Weights of a small GPT-style language model, trained from scratch on English Wikipedia: no biases in attention or MLP, a variant of Muon for these matrices.
MLP neurons of a small language model. Each row is named by its layer, matrix (up: input weights; down: output weights) and neuron, and shows model dimensions 160-255. Each number is 128 + 24 x the weight over its row's rms, rounded and kept within 0 to 255. Numbers have three digits each.
After each neuron's rows, "fires on" lists the tokens most often at its 100 highest values on Wikipedia text that the model never trained on.

L5.up38:110154120131142096147134110130116144108123128099124136140143112131144175127097130085176113106127106112121154107093148087114108134125116115140157150088102130139139131145127164128127159111136113120129128117109179133116083111153142101164129134102111090135139117097106112124103139153091161132
L5.down38:142114130143170113113164141105105094103130102116124127176109140181172125169088173139086117130100132115117106113100158113134155136116086168088095169071169130149127120128175127123113081155132127157106159146112124117088111101105157126144137114125118127131181136130128175096156109093118154128
fires on: " to", "o", "l", "ing", "in"

L5.up1010:128137141151125093150148155127111150120178107144157098071126123155125155141146128142130136167094118113119145119148074112134109118099146148160108138119129127094072121097170051116106122124146151150142135098167128139133148112143154115113096114131108193136144133128089125145134139113108122146
L5.down1010:128134106131153143135111136124141132157163122157110128109142122197104147094109162147124125126130130146112179091111104121119155113126139202147114074137133107128131139148148137129125144123165156130168122125161128149140130137156127120112106121114083135118124163110100134143135126122179110166
fires on: " Th", " h", "w", " o", "h"

L5.up651:148121093092130130133154126123137114119138110103148115162144159120114138116084162155142136138157113120154154119122109163120137182116119144104125124126148141111117099107126173104140149116159140113133141109102134173094144118104161157112112169091101127135136152088161136111153111152136114131
L5.down651:111107157121136136109127100207098112142123085103114117098114094145123097124203131140165135174117144124120116153173101051110068134108097134149103148136110111162113161130135129066151109124130157162148105110113128119106135132134149150131151117144167092134162139115157105128125124100105091109
fires on: " and", "st", "er", " of", "ge", "k"

L5.up467:116094113147112168098110138114113117116117140143153180092121096145144142147152106115143126161135118151139176115131104149121180122130127105137119133149142131094116117106145151169172096136168168127113154111118156126098135124144140114115095114134128142102131107118126142119129146118142119113
L5.down467:096106169113070109151115108121137132133139109123124133153130136099134163169137107105129130137147102131114138167119124128127112113133113141120140173151113122109138117160128141122134120134116076115074148138156131127132142133121091134116156147154110156140139154103103120143128131137123153088
fires on: " Reg", " reg", "it", "ell", " ag", "r"

L5.up576:122125172116148160172138113141105131143116119116064104124124107125096118117109170168123113117167170120133137104161071134127166150104162120131149126120126171140127132088113159088121142103152101100149132131124137198115115111144165087143130168138151111136086141145113142112147129140139087168
L5.down576:133094122143164115115100119128130186097115092148087118126176102086116145113139125139148136144099161162092139153152161120110143116185098135169144108131122124110114126119114153143088130138135142137099099125140145090175161153085120137118125146155106160164102170109131133109197137146162098115
fires on: " of", " to", "th", " by", " and", ":"

L5.up39:167122136169150140119151135132082111122153143110117104117087143124141155121085121135139142095160155145122110161102095144132187138148077148096094122103139135111078130135142151148159096148147112131141121113170083131099130101131155122135156144158121086121149158133129140165127122102133119141
L5.down39:121133103109131141147127132161155116137133110114083137155130127112142177108106144132116109155109109115150053133124129127124092142136111096108132163117148120141126111119119134169179160124157163185120164084142140147125080106131085147110119116124159107169116134145129122104096130108122130105
fires on: "w", " W", "av", "p"

L5.up900:097153102155124119087175167110123139108166124130098134120110120160105145157168082170132103155111149081130161121135109119142079159129145136163125136136119149131108089136139094077154137124127139148131135102131110141120154128158156117132204174144130138128129134165139127161131173177121155129
L5.down900:140148102148129167132140118166106106091132162143125134143160093114086119110077098150152121133137129108107130096090153159112175124163163132160118150168112118142075152119146148098148123118113146110134144133119115150149135100143183102094123123104121104133141102120114111104113153163120129132
fires on: "ol", "h", "w", "s", "aw"

L2.up911:123089132103127142140157125141133110141103138097100120107146148102111129145135149093150139081118101157103151128149131145142165132105163148103098171115125124115098131112140152161139082113136167129111130122173097131064186151101130138113128125109095090176127112069146125150077126116142130122
L2.down911:140149082090156164141114132188115079126138118114124080133090134162145159188131113138142120111123085123131088133129153142084108166113162120110139082123129145104094157125147130141144101103131137104103094063127096123087128119123153163150148116160121131137135116089106124122116149118135127120
fires on: "W", " W", "|---|---|---|---|---|", "w", "|---|---|---|", "S"

L3.up555:091126150117079124117126121133147115088126097145160135102131155151168130132141130157163152151141128101158197149114125125165123170174118102154136161129124144122114093127130113115110076164182147130145089156124131145120176125107138092127077109080134104137139138126132181164125131144140123092
L3.down555:089126116137115139141117127139115138143135133131143159154136166132189152103117108109133119132111113103145137144119133166105159157088102131136119166132096124126098082140080095109199112141140125132119098112141167124148149131079142119123137158101076134094112156147110155164149117133136138130
fires on: " min", " Reg", " reg", "x", "air", " per"

L3.up386:160141121162152101131121140114139109133133162114127122168133128159107115122125125141135104194132134135134149120100138106125146148092167108155129130124139104114166129146138092145136139122134128118102130130127138134158126135121117101155165166140136140087123149142143073166137156134111069129
L3.down386:149151152133145129136127117151092118066090151175131111150116081139150109117119109137124170129107088131116144142186131156188125128110145154102154144135148094122141113176131169104114141151117087105157146132139093123110090113137121152125121149118120093131103188059090114097138147100101133141
fires on: "ed", "ong", "ou", "ound", "ip", "ain"

L3.up764:137119102083121132134115108098114108135114147093129143108167103162118154167116148112144135118124142161093141126115115127132146139145135140128118150112131148099154174115128118144136126094136138126134145080108143145126143145144104131109110154091114117095103174175117100160085110111118134119
L3.down764:089111150135112159130175124170125145123125138121109143139112105096106140090124109095146128122127143125107116160119141129159116156144092117124110119153111109142115128165127166157086139145112153136123157123150112144122103118139117117110111135170173088171130142094101125122140135101090166174
fires on: "oc", "ed", "im", "ol", "ong", "al"

L5.up308:163109134173104159153178129111123162131126120152128145124152132115137122134144102158143114143102137135090127142113169156122132137092109107098145126143131089095088136148152139121114140117147100137176122147132118137141109128076144130090135163148116117151119150143106147127112088137155131127
L5.down308:107126126181137086103116135124183139111129118098144138161102134124111120119090104166119139125101130129107126140118145135122134140122133130105165089154113115118085111109165115136137119132099146157119119119117086108101128153147132192106098116162102143106135131161137146097174116080131147171
fires on: ",", " and", "'", "qu", "ted", "ar"